Part of a small language model's weights.
Size: 15 layers, width 160, 5 heads of 32, vocabulary 4096.
Architecture: LayerNorm before each block, learned positions.
Training: 108M tokens, 13233 steps.
MLP neurons of a small language model. Each row is named by its layer, matrix (up: input weights; down: output weights) and neuron, and shows model dimensions 0-159. Each number is 128 + 32 x the weight over its row's rms, rounded and kept within 0 to 255. Numbers have three digits each.
Before each neuron's rows, "fires in" lists the words (lower case) most often at its 100 highest values on Wikipedia text that the model never trained on.

fires in: "had", "has", "have", "received"
L3.up453:098056115129134104122100140105115112121132175125155116106091098116105099100124185192127141115179180071127182135137116156109136145132114138123165127084100164106144099144146065144131117087185169146124072111144176107146039143161160174130067081216113148122024119130100128099156129072114141151138127130066173133219111125135088153121125141161130109118187183099154110184144104153142099108086114145126064152133080172111120174197138103138115118127122129111150147139128126140113098137101122
L3.down453:163112132116162133059102139115100101128165128120096134120145081111123117127145160118088126111201154115174184101154144157169104091121125115158183108099126153118162140125105070089124084109141137123125206062105121128168132199169148145172077129123109147147103040146067105125100130157095141145141084104080163103142116128121110126114106128150114115149148111123179097171164139169118107146137185119171052142132165126087110144092064178151182129119110105174099157199051182120166119070111147

fires in: "life", "house", "age", "york", "length", "courthouse"
L2.up4:140070089120156092155084154083091116173134149129107119150170112129168105134084124154174160143165113095156100100131162057119085142132101157140129091103037044113114197076074163143180123130145147120134126117099135202107207123153126167121113132143097114145059159143153164097157116143074169149100112099182162115155108109155150121093114101074120132159089119143162128079172135088105164174065117123106117131136125122098120212142172145133064152137186104131130156118146128115109097132157110
L2.down4:112172141096109152105188101148162130085095121089143138124074137144096137140157111086092094113108140159117168132144081150159156077147166092105135096174193195100143066168167081129108134089134116146131139159168153084163041109128153112155117116150128155107222084115092113148049145081172142109156142137089075171116136143119107123172110149155134117117115151111084125143073150140150066117210128140166159130115132123124186053123087090101163102131095139145122074126108169163110150142093136

fires in: "s", "signed", "continued", "moved", "went", "announced"
L2.up611:113149147120093150105089123080107076087157129187113122126113100090112100174087171105171118251089152071133160157129109144162172102126124158124127157111169149153192135146148084144119145147122113068099155153123096100138107100126132090161173136140154122133143147122134152111115036091185134127126077139111076129149149116087114182115137130125149150190115142112152131168137152138079127094177178124161164135087033162118147118099116057165153060088136131169152083113130146142146134136081164
L2.down611:140101120143167116096158151165133195133082123075157138112155137153147162095143113128075139018156108166139099107142147107085102182129139098151123132139083110129105128110070171119157115122134131107137112082157178155143149168107112167083108135104109127133117093157112105105152219144087115099107141121114200089061135143176145081125169119133122080107139104140102128080152129117228153137076104143128093108132168129162109129152126186130091248155129094139114144157115078099099133101124094

fires in: "due", "received", "those", "into", "social", "designed"
L2.up104:097152175145139083103130100202108113139115174125174139103134126178117156106137126150103110095106132128164133108120126197139219088118167140146141081106149181127120101099143128129136131122153108138060138083190146048118139196144116117112176100120123155148100181089090085125097102074126137126099097148092157138083147112116187246172193108119120125095118131080147170163129103175135135123080111081149148115147122149126069135134111200090179150097130090122098097162122131170123157115130145
L2.down104:134121108113168173141107141081138147148146100142089136159128107057093125111161130160130173176126114120093151149157109074167122170130105135119109144202121067102150163150138125128160113117104137139168129156075108201143117070111125120168108144132147143120180081152140131131186150157145134117132161132169114099183099148112109000111054133101151137153144079185108036102152133110108117093139135174114116163114123114134159094133146056170087086129121162120157173070102139104110136154106098

fires in: "they", "s", "isbn", "he", "females", "having"
L3.up360:098186121122116200116149127113087124128143110140148125163123124150100092117129075180137084138160174165123116139114125161098116135145136137076122122139127142125171133125049085174156039097071162108078134118150120138116109124140125179119132171143153166128119082103134137057142165089133091147119195133148089104131127132123069086154162165100148166115134191096130126089120075120110178086135108146123094116180193073100218118144144109198095123104149221115097083110151162115130133137140179
L3.down360:145107118132140067145126137133190129118125141097122125092149138096158168113113156090116174098105120068137064134158147080171124116107127136140113100102132140152123111129215205111095205147178138143177124174128163118129138132129154061146130109114110143145139124142108122164106075172123187122149080126116177170119150122134166195117095104105103079182129106125118145218107192140159070189165178086117155118074100122151092121116064125074129130170121068161120159150130079121138138134110072

fires in: "there", "s", "had", "families", "what", "therefore"
L3.up324:135150165164159153109092135002196124045130116117103091147116047108133107130107103120091147143127121107146142112154128125127058172130050160144063155156099089157176146142117075138120126080189154103168135114106143128158167145163145194092132112138123139142125153118144149104153125158109178161108071134109174159175128169120151130107139140111139103151210194116062134127152134152119079143054119089132143100137146141168157101148111156141124145110172151143067098101146116155136141137145144
L3.down324:094095152110181173183218145156086086136136131136123142143172140110164092079104119145171078110119166127112147092160150134186165097153142125097200132117188197125141091138105211135159102136088134142094138139139129125081080118150084086121091137112126191150092129152136155153072083125150123151141155094118136152056108095170121154164119134166152132101054136111139124166125109080190195112154097190108091163147152104143087104138143164162136125116101080105146124140155106139105074112087108

fires in: "who", "known", "officers", "respectively", "offices", "central"
L3.up578:165137124110107155137090151035135105104150116134150134134168124168109076140127075075092136184101117102148116102121115147109102187134105166120162118111113103125094127100069004143103107027143158067131114132178144128128151163162167177125142056133128124139090142101153150077133138155159196155093133119127145167186140133145133101153131154129104119169197173098131131116118078136101118128108128114139124084133155096134186102149126153161176134108146202121154098084134148131091148127059154
L3.down578:084115156120136104105185131169126120134086084097146108142079094079148196117092166155191140086154153125146081132166148105154137106153143098116096126103145210135164095162115253095095129181132111177154150149106123085139075128142092093121084175088179155140143119130104143132152114111126074094157143115155148121000101131138106138127115136088152137128064104127132118152120157132128151115168128130099098145177152141113076076117128098075150127187130083126123123180120108109112099156119141

fires in: "they", "red", "subsequently", "due"
L2.up68:129113137124104136168143113150099091081167130163134125133142171057084135131090119139205120161127170132122155140124158148138151127129135142116144084101164135123124144135174079139100077116145120073103146164095101134151117082135140097148163114180136147122216138154112129154140106050200160132103098145140145042148118137158114165101196122102142138091063136108190138193149127106093128093092107125135153117176034157126118131150139065182127061073179108097103122158120136127110156136056156
L2.down68:119104116120138109052125151135133173140063111119124130110077095154176169072129129105053156060114099119153059120153124123109123143118123132149141135120084142154107099135105212107141198137173112125142127101164177107144156172117151142129125128071119117142044130100171116112106159192073075125141139104112120200080181135085125096144093139100127108155178125165050113051130131148170136162163141117109109122108192136157147134117109152111115218169086138135115131114170140132094140132154106